Part of a small language model's weights.
Training: a variant of Adam for these matrices, 1494M tokens, 11399 steps.
MLP neurons of a small language model. Each row is named by its layer, matrix (gate and up: input weights) and neuron, and shows model dimensions 352-479. Each number is 500 + 50 x the weight over its row's rms, rounded and kept within 0 to 999. Numbers have three digits each. A neuron's up and down rows have the sign that makes its largest values positive.
After each neuron's rows, "fires in" lists the words (lower case) most often at its 100 highest values on Wikipedia text that the model never trained on.

L2.gate1771:524336530593498431514447460513548565549397461457525442462450517489577468494457479560545488529410533481485521580456468473493481505530468439485469529433502480497512524484409458509459506440473621413529400463439499461543573370528519430522454527505527601451550402492477408391462489429428480499555468455567576597420549507533518575512486541421561599406588445464489482495491491475549484426465
L2.up1771:399527546464467523551527545561522511522473452535520441551384465505421431523484541460488580527465536561503396638470550412531454500518513413511481526540472415498496529463562517494491428490534445486492541534434558482595314457524488484445525512453566492412561498488554591539530502496518400459446470502504471459598464457520559433444479471438456424548483436515494551469490480516518432522470
fires in: "t", "of", "did", "to", "into", "and"

L2.gate1665:452419506526504482510531506435493546500454494556495483400476587553482471391474504408574525481468558546542496431554498507553462410605497588471466577445611500487526488592536475513565530368542564457405437435495455454529544541469541463558518421500502437476499560467593526457506423480549530502491459526498527509479506501514580548471436519495569580467486481497483486559479472438418438476472
L2.up1665:466489501528519455456549510368493529549408521404403465524497547504467571454581431548479448552503484516451549450447424564509550501449424402503397457467556534557520437519513549510503548424543540504505425478494493517463605525571511519479476413477471543578542488528501371429491534410571505523391490501534554579576452471453499526457506489484421514486476450360522508520495479538504457478486
fires in: "at", "in", "for", "of"

L2.gate1537:522444424536455515562493476432582478507513473530528498463559544480489491552493543609502509471475500534587462522522535512578452591523465489494405487628619484511499500490528523477482478467554547520505552498497500515556524495501504454435454571386552474504551550454459492612440512546523558451470464500484510423553664441465571492473550521521501439506555418474553542557501502456474517570416
L2.up1537:492483505507446558414528494459531421485560437501502507539507449499474469507490535547467423455467505447377511386419412614532585494529505490578443411495465454574499425512571547599534494447470472527513509455527472452505544530585469485555599509507599497537497496523485471566538532530542534620473567469512508497491560552509571475480548564571486552449549469446547476619410546506456486441480
fires in: "with", "in", "at", "for", "on", "as"

L2.gate1205:390476549481523496534529403544599480599445485521489464411412371568630490510499417547545415408452481532503484472584550419544513544553467502528606512502501497516538475504573487593432491472499469466477457477614497514495478486407496402517482523494553526536501483460459626465452555547508401505447542521473514496503496507486540560491556497461504484500582415558499500600548493380410522504516
L2.up1205:463546468499458537485526503464542525486501425409494442492546429555440536448455458452493561453525545466543497372458533517471483484491627474479458459453476474433621510479538399546462544512530510535528470486525449468534536429440457441548499561524446560416500519423415563525497586457432422441481466582569477571470549521504552501566425516530450458495510562508414514471503523487539517559432
fires in: "in"

L2.gate475:483441512532543643456446496472485493520454399513487505419502506589448448465583450523486469569520594431484534574487475466467432561489473510489479514536569544538468538513521469490556562547554521487553461453528530524607428514514518532530561480487548470537596513523586528430561498493493434513434505402488548481520490547467643477620572471572535481456484466478436553496479445469487469439532
L2.up475:466431536559501498458536516544582465472508475513630532491468452528566549526522620533478431484500625484487488469454452362437630482442494610539634466530509414437522528501499550473470503510515434527538487430478475571506401552473570482476520478507494533578578397485552504442536467487399522494552528491488513525457471528524514556525473484559600516523497586570561527436434530481439465583541
fires in: "of", "lost"

L2.gate1204:521461547566524503502496465565528511488550477480429548534507496503482423548505576410536505488568472493570505629374502468463569513505499532529553587481493397516485445460539550457543432464509572505463462442540504498570425511498537541571568488387443548413518536442459546447481519522545465499457520552509544473560545500493495455461515430427453546486503533501442533489516558432484502453456
L2.up1204:578533409435578447495379516495473479556481398440568508470544521424490515552421527459478521408536521534508559569503485442538523540524490509490515518435469521607489454467448427504530572487455478520577445483471485502445488510483554427480476503512541445619518476435507589565464546590491498378451432546480478434487414460537504482466526514407469521387355504464511554454461501477495559430461
fires in: "as", "shue", "be"

L2.gate270:507468532524442573514580551466446620593536567546512557507541463520510461427471520496466501549445558534552508543460522475450535439368546490447428494536536568344512517463456447451595536482372530429570428431488564473549410611597511597528570554515465436578529498527542508477532483550517468415573478483519442502481440543469498555408495528423509519475436486533575495572498512439530558535483
L2.up270:582469400540546647458453522534400552564575448498494520539450512486495578511519503586520546529482519510429443521480523375580528440574486486539516413412487540594494473561379534410544471485514450503496490539479514490554537503497572473510472460526526528548483426578409486528560589501497516479593434485467462513507520620460524521464487512419455602466457568493451494467519438489490397514403
fires in: "of", "all", "house", "top", "piñas"

L2.gate1706:500432512499493519532469471461470554482451558497583530555559509535522372449456601432413511509468427507523468547531588553497423458461536490548478528530534460526439485475382441476431595494554501502498477546542437553469535424585423539487575423502530527523451603486521488548555484571520564517481513607463538554549530434479558493494545388575480503558534569471469492525513498500470433489485
L2.up1706:489528576525482483525572468501591562469542467538597470441505481538488531502415492535496452508488501619575491549457500497443484486495455570418432514513525521438500490407428522512476580490531505404396537450471510554540431480480464473399496477460548551443513596506588436513562516578478455513506521546433519527531510450494528518520519470437454454478493495499491515519411524554576544559462
fires in: "after", "due", "for", "before"

L2.gate1479:440557530566468498499515426497553575488508507529614508451505548543462445491470513518478446457474482547514494446508525550524429585582545520447499461521530569456484607513460532530482554470600501393540553555586450530483521567483489434501535507471451450531557503440506528509453504542484389528505553373506445452426498484593485445389472557553461501429532530468512525491511472403414563502521
L2.up1479:555498544501515544474557495492546518581507414511556541543489450545461478460600534478525456602421458519543535462567575473467517488424481481519412441494457459514569424442549504470504530542467571543570537532429504540413489441526559384509587557531447475525515510462519476567534580529566514532504437478448549418448457526567505554491552585535458503544478558465411495498459560555515549491516
fires in: "by", "from", "at", "in"

L2.gate1310:484440539511404530509510547542578550515462466564417508549583426479554435468465468486503511530452454547547445495513549451355481484488473488445575541610540489442465512398474434516540549481461560532553508499550510413490515406483414539454484461533574473467523409459549471459492547494486454501514500591508493504489499432529501533505535508435498516462426597512456491496500459424487528478464
L2.up1310:504522476526479532464508586599492587422465506512461485437508585462531419495494588545628551455508453441532457550511544452462521491566489462557533465546494499484527431559515565625412417472468504489509472521504462478459518476552575391522507470441434530462421518446517394514491511556505438619468457487562461469468462511451547540573489488481459458348454567570548526514495511533421528486547
fires in: "for", "of"

L2.gate364:445422471529579592534593519395527582541480527437463516596442518484481488524550498506437523390520480547533452487450478584466484525452477493527508469433516564498536484506519442524587511571484408459481462520503432517520469526512542418552526432562494389458519416522420530499476428495571563601451476477594536470519484509508541586536488393571489497471470443539509534463464461468455491559423
L2.up364:494396398594547576478522487531462451500480524427423449521425478460485578457512425526530545471467513522431462413467567567486493519477451490470516546448587604518523482541546515489480407494478504450481495476500566592485520521453460492517410511454407414490563476536520466499504468517493503400447534424451414483460561501487482521492510473455448453480441481515522556539505625508580545665508
fires in: "of", "world", "frac", "negative", "https", "note"

L2.gate2001:412575356544463416498569539461422576526496362530536514442527507498524503554516589363514449510466558480526471492495502509519558506420515451465480493356425435558535508458556534552490474511460556468543527501447517597527522440488631426529562523506561512448501418592401574430565472419549529512483467429493460590507515511475443541471550489366474431440463529486481524465520500476393532585436
L2.up2001:508536484541464354476548484551511541469471393534464459496491472459506582513478407555570437492399543409398487505509499519539495487507418443448501421542536592488452493545523497403434415493459521559517523579426485478505536487454438461539426489456505567520524532560522482495442515511478483553468476586537437521521489547559471468581510567579539566420442446510474545466477363528449550436456
fires in: "at", "in", "near"

L2.gate1723:505518430473451594586461477515520614529439467523486475587500543493486481457463579509494472623483404481573567550547507495428562526466492436497502535497451545511598506477445475456531528483502523600455412588528494465518561422540527523493516602445567509437444542441400529558533455593486578419556502514460480515412456551455507487500565438537493490594570442551401573503573570476614506474502
L2.up1723:440612432401486504491489490450458576571446585528473444519498530583468516436472501582434470461451449513551440464504547590457577529461506465399522519518567435462496473489534593444535467455523516500561480535491432512522461454470560489538580528507545517474554417407485480554518433504542541543530441445560579558506423474527519456412539466498548481580535547441396497453473458469486497473541
fires in: "to", "from"

L2.gate1312:473573508592466521557474464537601517564419464497463501458545593451438464527422469447562531482537457537516550485434508378491525499500408481550452508439512467451494487491575457512506480530544556488485451538545501463484465452477620488525600480584413575440546402467549534541439422465450465494505502432457333472457577572446451501472506515546539482534484478455496509599553537428484496504481
L2.up1312:479471574579512522447490550480525450530483545560479501456531565516474460487489556418568540528493588628450547463548497417560439451433494448578470562534490426374485461478438574523529475534551523491482522390601495441503442500493547516624470458560524489452550522524543468437524518519446514548449427562490556405492552594451545490468519424507490516497537495471404508482463594458503513412396
fires in: "of"

L2.gate184:438591495556549508543526449476490552494374468532442557475502501589457369469555471471513516406660525472509473516483489538493509514534468456438527506483449499541482501575617463450605493489504546482564503457490604458505457476463557583567484586447554524404546562469459507469514526547542584569511466512541525518497486416572492484506502492492439402531557554557461550445475463462502548496422
L2.up184:486520453594497514461444593392516446522498491520550516471472538536495525470529459493473523529396516513501564484487504564490481465368497424390508615491513576434540580521441450560492460538638512508515515519545498468536539525467585501593512505459559578476564412551536529441429508432501468467444439537616522460487420527467470466389509547549401482511530387479389542502539486506484361512497
fires in: "to", "into"

L2.gate2150:501533554526445463466504483467534425540464416446540464408435493575415586509500470511439363443488601433369533420611482553433520470611546475476458375456565503475427467537532565506519462542526518475503433488508406423516581595500448572514481523499564660532464480459486454536437506420516551531489554497537527506466512529522499551437553493563501562458503567463460492426496450465461506519514
L2.up2150:577562471513421498579504455556607456462440477478492490418460501587500475554400500446480509573497582533432539470548521405596493498496519481431490438553502558493495490552525532393566585472493466510514470495481521552444495509490507542577468561434566515483506412428539520475538570539443516491494445531508476515541545506501502578466414564507400456514550543413508532492566480507502478436509
fires in: "of", "built", "de", "used", "given", "mentioned"

L2.gate1267:515439426569452521491445521454521491495556576575431466427479474509468470532529470519510495547452547492475405514442554500446535441522542476521470479446492458521445531510536453547429533412510530487455496481446571566524547530486506445538532490594670490491537461471586481423469641474470478507374498485532524428499543523459654469490514493463390535560497595453436483536608548385433504517454
L2.up1267:587497585530443622512438571415608451562587465485451491476498410499526593472492461536496561543597603541470513519494408490556482528591556523568577510519549503514564458522538423543548430468522457462482441508519479451533592474535481503446506508459522558417513546497520538542525449438513549474531489507513533456458489556443523498480446514497504529472491474401531506448452532511528533455562
fires in: "as", "to", "in", "into"

L2.gate2028:437530514493463425433386483471427521435484480472566499568409481435459429507541542566557477446573512513464447553394427455609601387550467503452472564438528461479520492471614520491560457515476451460473488503414406466485478577445457421568509539473515519555498494547545468469503535510588483469462515488497488517462532444487554520470545584431541477487506549493481527530553572496465528528550
L2.up2028:447532522393433514523576535409464402481547481528400530464516470542507469434397424410536408552543516596514531526502498480553511518592441493511472536441569561474547512476520490595495577557555537452523499539478523486535502486569367526530465469525492589417480520481481428469554487501582499399413453433584450485476542496535529448401459496434441506422603481449465519584460630569567452474473
fires in: "to", "for", "into", "of", "from"

L2.gate2205:445484419480556509495485461419492524657506534450554591503479538529478439568532445426510528487536594524414482566507511448482499491519550479569427437478593490475547493514521448505437522434484536517500516572450495464482505550465548489581544514423484468419455483474513556554497471488546537490455547493502539415461513569555547519473576457446515473465515566643432506534467550468436527517496
L2.up2205:504558476519525507523434548501589574496539461495551531501550482617540526519446526511546554365532474514466458452486474566590535541455450467527549535466365544490429482433474574542489496455491473434525532545574401439407472507473497443629404517537494558443382474540393454509515573518445487521467482449468514411501577481457505455520499526520473443530496389463439505509520521442457467468571
fires in: "in", "until", "under", "to", "up", "into"

L2.gate983:469594456432518477492492470467537376477497592440414577552555506492536504391403506472357528454534541415485508538419515494425469490554578559492467545440540443521492443406525457469426497552501482571376422444485504474540546454490497484478543560580522470512384521473497485456490527497433523468536397437471427470543516513432523531478531582536523502515521519566535489509527557445473499526524
L2.up983:487495491464450528535446554567437532477431492553474557504532395436506482498545509484586532519432434490514501509430502485561491491499525487504467550460535489490491569506538486464546483524604494532614453480579481495477432615458475529518533429494469435504637525516426436490515587483588462481522531459554540463469595439459544541523569472407485439457510579479522444501407549551509530557553
fires in: "to"

L2.gate2212:510460499494533436437555382460526452589488461522487426519485577523543475419475495479458413505496432588581541560452479452559462471569510496526470494551494562447487463496555410618578473461506501593460545458492535459600475558466466532541488595498412508505434425423512564463539466432412445493481599486483539526578547464416526532505521500475542481410524424533442563556454459591499443543453
L2.up2212:467441485480465489436509416503470537534461449477543471341536524540507460514496580484576483432436450463409541521470474537406387480560596525507499549490425475530425416519577526484502416537462515564569535419539481460447480530470495504467540416435530585470535499451531462508523484539480391508517497589457456444421430512475591365552436415503495554585542466504479442498512485470418545485506
fires in: "team", "these", "such", "player", "one"

L2.gate165:503452541635448483463480454373471517504562485534393527456502527513513533483468521539495540506567579543527443485531465561536443490513483412463509551450514496497517558393501482472419550428416464534557443598427506546579541546548582572438464611529518486536542451456461528436499581453510524367478536514522566449510414574583459516659469525481474510486541439487495571527421530554394498552433
L2.up165:523515530478499558559331490420596507414475504495432463523520481535557426549377484494526493530524482505448524619557478459468484517611454509526443578543514466560677459452514571535452483496544557459547497535416515428478481541415505423469521473471459525391503518505518455501471611572458471525607460536495531497473486469540582488507491517411482515610464453471497516545500480536527463411444
fires in: "in", "into"

L2.gate1112:471555580463411425433542469465518460556526444492509399468473510509552509568493448428541541447570525528572462476438501464502488495511459527525510573549499392523432471416459501536492471508582552474488449508508628487529460441419525437464523512431525533410504490546481525451467489541433533520412449599532554553453565501580526455447412473441505518492501538565506509452512482512486547564481
L2.up1112:490581488455495498485465437445544523491590456563520528504452560558493424566545516561434547558394406578436478408476424473390525517524520440429477483442421396557502426481505492581495588545540531529505478580465523398477535419409560445534444533451575497468490530491465455532515519452499558569510577553459559588451528540446489523541645494493547489487520511454529491534417482503478492529456
fires in: "for", "s", "named", "wanted", "m", "called"

L2.gate1410:480514478648532420605502430520524563487522517545542532500511581526424524505442520466482593492483510466490465469467575532559445538472500458512503604543558457473493535514505482533518359440521488416409434415586488509508493487399508550534487507435496543424467455482460502390510542509461454591521469509530470555410423497581561568482405630554556466557479572469492552477583553447482447506501
L2.up1410:474518501541420458445596540511378487606513548528475528444489446560539571550504527467582519517418430498563520513475448513502528513506538490482553437507439504460475549546567438549422493530524545563536397543446506507514534600515489456548370486532494452500494460536562433517490530459475359553435498557484446511546482390460437506528498507426567456546543470567446501522377434493520572474477
fires in: "also", "again", "can", "m", "often", "may"

L2.gate2323:502393503497417505389464557458561516479633504521491453482522521486555525491416555398528524544540536509506497429540458511520452485440496457426471384452549530518460509511459419538521452452418522427500483531452498551508523509586471451569460467549607522595496511455530502538561525446458526533464505510549608516470474566460519422453567602469378516532430487537594469579457468463462399518395
L2.up2323:499508471688498583462477551463502499421472467479556511459482513512561612510564450549562529461532547533410527550476472500509460557513496462528460543498479487489542443500421508528496567500403542456405472511507492504514451471460524489531424509497403462500480473446442549463413531476431487489569604460502476440577436572410627448512456383415409467458573415466497490481489457507509584499526
fires in: "of", "on", "into", "in", "within", "under"

L2.gate1256:485402578492512519518439413488523555456564444481483499427397488565469414590459498475449456521578525503519519526426504404559552529469446565451550545521532537400432385482457457440553470500589525526503441458527560489509475531557643537529468485490493531539518439463475418481558616431456509537396467452488467479505520553608499392532531514495569472603505491417451525450466450450428451507549
L2.up1256:529559460495465538462421483478551501483561488460462525483483500557544595412418402547475498483567546503532507496561467528585434519553548512503504502442558529519449539448503382455492571480439534440493436513569537562488463470463472519528545463540564487624496493497516480507442513605479517497483536626501652530592473509499555535474460438429473487500434514535429521480456453515447567519422
fires in: "as", "was", "appointed", "became", "elected", "vs"

L2.gate1491:570501542448415617577435436493581394432436435526441466506385454447544548487543456540620532557490452472522542584507462473578544513493441528540509513549480490433577473516465468542462472576476584483557460472469543530533534515485447596476429490473563644556543439474467553623533502500530476493572548542554510527448516525521375535448413576538500476476511448540488468558497519479435539500519
L2.up1491:539521512533479525535577453605392545499503494433512495483608445493476633525470527443543520537477518586482558542453585518428536478454490493431476503477542424431476433605486528525536476554476500624547480620516573453523488452479510535515487391508524451499476470399539469471550510460410490567469474553415523413583516423529475509445549491495492459566531518499539522544572538512572492439558
fires in: "of", "minor", "heljarmadr"

L2.gate2308:503529486423496545525483439547481440487487505389486540556485432485484443458467526592445496441584527530443508545413515531482492500555502515579523494507543430561503402533486523480435400529524483454472586534505502463516417522521607469550451530482380405530402451467458502556481550488509530474563462513496487520543530590447459561515550466474538424455533442532494508522481523556595539421498
L2.up2308:483506514534547466530485473458436445516524510506499613435438532507453489488638531476453558558483494486403475566545531478498406501456490465469476432458530552551449515495437413409451427450446524547457442554477513511562510628550501469515557462421427539481473550528499475496472536524531450477577536440441430466575522469490542493455467589497504482543510623526592505418557409522535481521425
fires in: "of", "agios"

L2.gate2251:484506531460414523480449546448470505574483444479555440541471504528538494460506500532410511476597578476448496400536568557550570484534508497533433486615511516488506404452528450490351475449489438503568503560495513462489492559521499443438487508581474489527473449493523430563497461530426535540581413462478525455583520492504562466455602502456463375455526461497553470534522570509464432496491
L2.up2251:558592508545439451480474476387566502488505545533450490468444558535424531575705535424493534557534470391580527525473555539465438588519465539677598456493454477476469514483403507549458512562538476473508381412581582464522544446472491450469462477495473585488456416435485460504468541503552547473506564589605463547517540501575476490499578448497490469503466480476521450515528453554579556425561
fires in: "of", "s", "ears"

L2.gate71:418487476475502485488556552488510588517364565396546407476526534504487501455443474493518586416492542590518498555574567473575528531475501472518596509382462387468463469515525467557443495527607615549490461541504502616548488551444498513566509512491450447487464500504512531496526446405464509401408541443460485432454568456462460567426500530490527546479485542545562506471489488565479460553451
L2.up71:502578516484424464554510484524529563571486520456509399595484524517574441552575548396603520500459486473568500576490509506497463560555479525552415516546597490480496550488507544451468539493538553496428492506536470412515580533608472431560568550516563500473494361427433458497526586472479456500500495486463473584483574457480614478508565485525475457486454462504496569453519452472505513408493
fires in: "just", "only", "than", "either", "over", "least"

L2.gate2346:532529512541526590509506487419444513532501489489512557563508547592519487580472493496529522558536523534498460452431466529501519424513597424503551477446479567631525519566572414529511485567458531560406462478464424523534552465461549580577484530510414498517496504367463548454471521458536499532510548462515565469525532530441472528489593506498416615574466478480439528528415518490438395457438
L2.up2346:474519430425553416577518539480530535602449496574512619474462539577433493497596409483549440512470568459504607516549452495516504551436455516552544541483542479487515476531443424524436497380473413529537470494601468611451491501547606478439513479444507524490476554539462508448528420405605502526537487489483512503508456467549548423490469584592463549450438505467494458503486492516497426511533
fires in: "of"

L2.gate2189:534535489464552486509583453455507522536558569438464419441519541524504504515440591544503524494398462570552513452424442485428538469508507577396517450492628433573498424408557528446436635509479470508513469518491486453483508510409502503483469419533506546536485448442463503495403510573440453456584526426488515565480559534418486518514514471421531548508445552566489518482481514519521527508536
L2.up2189:467479403561484468505439465512537424551487490598482488514495451600514555475533579511486522531508451466548422491491514527544432528487503489430509397619542471451610451545508534437545433489516518466484465457486476506554437521441434459443447595434538548598552466592499562452553428392523452535443526511566450583470444452482551444519538502501560480454555533523557503428505583517601444539470
fires in: "to", "could", "may", "must", "can", "become"

L2.gate1052:492478442520548609593437422497563468480550512504492508459537496480481609588437345469489531497515458464511525574589445451498450424538537398488460475521544473523580561523564435475431562400517492530478479499534544544507481564467506405469493447533453482499516510523613422538444435530442482479542593608456519550506575418467602522401548464471502479470517534492449498516509471463565504472460
L2.up1052:535516476590510494561505503528520472432571495511490435517511482453422401439525542480506517527490469517516455543546572490449475501490500539508576463522559501538528477495376477495491536583551503501481460519569467441428441499478528478562530454459533555473505450492473488450463470514500491471474399577431446498471520466483452514452526454509415571415556426455578503563549482494521541451453
fires in: "of", "round", "microbiologist", "euro", "against", "gatineau"

L2.gate801:582503511512473514498441423480511474543503488485443564542541520515535515428531486508486516493462516468510423415516461395502470511474582480438601476521506501389539524552458530444519503472411489502513446526425624511565373561516495433508509433407523518596564441446567506547528628558460425482476472471407524553495482478445562543516489388442420583466466592553515504511420538530493518509545
L2.up801:517460450580505512428452493431450548442492467550560483531529468511408503495443566460483545511513539488469497479549570490492519464491556360595426461553576392543524584513464489498456526614550523517603410504415565525511563547523412547549532546480507525430560523490477521436500537414475493487438530520557600502485449521451480459514566470510497517570517545539547483556481549484438554494407
fires in: "were", "are", "is", "was"

L2.gate621:468510470468460557519466413409543498553525490495549483495477488555509549452461501407484468530535583545443465433483549520481493462515468500541591498423578488496572450599504531490479493550587480509387529386455464481595493538602491578475618444621471520562480423467443557509513502497490461597477537462468397636430515609545510478459511447503463498482564540527518557451453468486460508592535
L2.up621:451549533567443533472464434606495545457537416560457594583544449484477497467481519525545565514499508512537524547457475562526478522447517458487520439599458468453553556528457546446537526598494535515498489607513489547519478435450484484437477567466394557575467554506451434543464500493517571567468535555505460513440427396488481553505486483485538481499459457437541541512539545614485514439445
fires in: "of", "for", "total"

L2.gate1469:582508542489507519520508529405526563517502602536507633528561517408510602494373461456501475548480576487538539502506503559546480479508559479486489538533555453511515488477499516598408500511528532472518505490503426442516589436485450512473496443546525495406570622454481393448541563451450429497534447570503493563507470564540508543589526543473469554529501563431525595434550540477509444567546
L2.up1469:504399396503552460479430504577548530502523481563439555519603458542541481452517546541516462551506502418442601535485479436388464540475461474427551408558426484575554636450471514483458500518521517467544457500570483447513406435554535442405491519437479526451527497556475526576485448550457511483471558423501498457435466541527577565475467528524464511499521506506588501510435442549436426509406
fires in: "until", "from", "for", "served", "dst", "began"

L2.gate53:475422505441432509443459554510500524397471527531474489384467544486460561568530457473393522546492486505468489521484424463447497463451463448500473499409468504406453508455511546486422519460529419525580474534445506530464599473513485428547554536509546484484616499619620435483434428560423474457509503479496449513530420514455407439451494464466537546461519617423470474458460541527509540610427
L2.up53:377404452530425539491516519479555544578407528619541481552519420513534463488461463486461442472427508423500498581332548470526477541503471550509402525533566421557477485544479622603459543482487475465437490409547487478467389509492483495471498498501543437452496436533539486534542502581450535532565483461391557494443513492431464602417464513541499388519556498504509474539511559532478593490452
fires in: "that", "same", "for"

L2.gate1104:417538454568473526553503510467478462489576590457452516445501519534477526523464492493561487508483522534438542453521628505527472456419449568491441531510504584432471485558568460512407494501490493531612535564532485458539441542507441475510571527510533538547486531488524388490515487478499494488474492507575507527515517516469480516502557499463512504473492577463533502405572583480461529460375
L2.up1104:430504524540507501514426445493437574507534486511446545460488461571490554578511543508465511443592498500445545555453495544516472495495555447467508514519485561439516469507434548435560504510505522566495486516475435520461481432430504466476489544504553582478566516551534585504558645383466457558480551404480517462565411606480486458512562469490602496524537486479536530515524560496513479422439
fires in: "to", "who", "must", "athletes"

L2.gate429:498450517376476461595490473579451471459424460554425495514503518482478501468442490469489469503530552484527454464476539532507422492622466438461421498486564463515409580526531509531432535456524487482495420417479527575497540489495524486385457574523551458482477477545567359436485401575528506545490580552460469595491445533574566494521631476382516495429521467482574463414513505498559554558520
L2.up429:540470404470549483516413470507440499488476412500473329561464590619420543517513467471553515617564443469483452491486476493550490516568368519507497545512472426500502548468452504476416457462491567545564510538564604570535479506556496458397601550519461431542402503566496501509492456538559448549535488514549434591575540460532543488496507481456483488508479474538498449509441609527548489543509
fires in: "to", "of"

L2.gate1981:461523491540380412461611455543491446409490484505518502525469456344525482501508547538519505493479522415542502526400530492508508483446446432508492554509550530552598431569541504615435529511551518480463430524577453477556524464459447528535458517421466459478559417532518468463512436404543472512465473443565466476520555530517503491473529505467441502542508514520573517485558536471570553488519
L2.up1981:532476541483466460517471473471602524530481341591511524501439494342562488451503499535436481497496484444517591441392408395486520385505541521456500504470503519551445500504528374589581503462491559484472502384511566638586521452452540461494517566544481484451554549462574524545499439525483527480452509534534523551474555559603422537490584736418472539500456471492434502445579594546547441463508
fires in: "to", "from", "of", "on", "at", "between"

L2.gate852:458543418528425499499623507447570503454427532514541461455533579454502528506534439505466409477483533571479544508419446556580469474484476487589532495436475503584533538543495481497461487556486558493537485577420485620601499509574477407504505494427501544384591507522551433478507485486402476437502441485457507547457544632514530499572435508610493448543496458576526560529454432472484511463409
L2.up852:473491439550542541552547521561532619503469510577483533537603500570542518534446565504470553460563426521490464462470523553432507509554490508522473521459548629488540508543514496389536501495549548425510480536432395529533534512542434434526415509443476476427497488545500562450524443447545412421500490554478514410463565489462574573537496519533478524602427388532530505454470422505450544491492
fires in: "of", "played", "made", "playing", "started", "in"

L2.gate738:491506412409518521454410464526470557453471452460457592390458508452469503529462547475551433517478573559529562428582543518496540432462512531513506564454532558421468523482404541492474506486481476507481504560455416457479578496382551521561536467540497529439480485483523492459520518542510510443476540523471476469449492600626505525491583511515443488566510560476524471424424326461539455551558
L2.up738:602476498478521614469460500488604492517543464486541580547525509434503452501576405448511464574502481489530485547437541493497568541477428519527449532537544471526476373495447529527523553482558445426505408430476482445523471514545483472510456542466495394499498480523505518513441604462443432594575589550539480448467553494533433508613495489478475455502560516519472553457539539436511565490564
fires in: "of", "drivenik", "de", "for"

L2.gate1780:489543469512479465522510478588531500432453361470477508458540495527407417531576474413471544537468579570607424461439579462450557522558478427481606431522431384579435492552422556481566482495551545521528524418445432498538492532528516481556514485538465465556558489511528556469549486532458519472386509524418419539521521438443510394544450474566492461443519505400432558532543457452463506447502
L2.up1780:453480474576480537516465477456524510508577512501482417515522566487551515516469519526558522489485535388519448548483462536527451439523595487498559466462457489523516451535493479563437565476474473498555520556609435445472461490413428510525477464513487623398521493460514471485521560407516517534551511415613517549516542478530475556566487505473519522493506441500547546501569551549578540580389
fires in: "also", "in", "shue", "to", "on", "he"

L2.gate1623:468528541435429466549467477486536488410423447446575494446519459471553512451502446456463476540450506508466497507441504534500463423465493489550441586526549546490502399572398529504451443481561578534453542528487525552512531607520522557583487469486519561518492446401422613505528517453537447445541559545518536531338612392554625463600533482534525468553588477524488534522455443526469587463445
L2.up1623:459458477531539558475461464478490533547482434551566542572446519540465492469530471538551408505409535551561481540467493544502487529530470530424559477471446499494558521538391440550440505568484465552514478456430510552500535495503490453460419562502520475526525433438524494529554534591564555597493516511524489500437572517525376446411436577520553481545489473477499565514532485476479555488411
fires in: "of", "many", "eleven", "million"

L2.gate2362:494544347486576547535508518448449474461499476491529518453537487462541484455450554424504548462421528529480540542499550484571511510483523384582500494506478488458408485504480477464461515448474617555503501527463436552613519438483576484474404557564465517487424446543519529435536435436460431465517489466457458554483416457534478507512449452496455452532524492528504516568515466503395440486444
L2.up2362:503552467521433474458482529450550518574487495404496558522485448494560461403512435505587533520578506521523496506498557502516561342509558520498504588540549487555539525597602479456430512463577415445457505509596652497448442486618438486485478538457583572513594594557489596494491545487471593527570515538445531503529519544496511415498553384417513593569476487473422488551530476532521543476493
fires in: "she", "he", "was", "to", "at"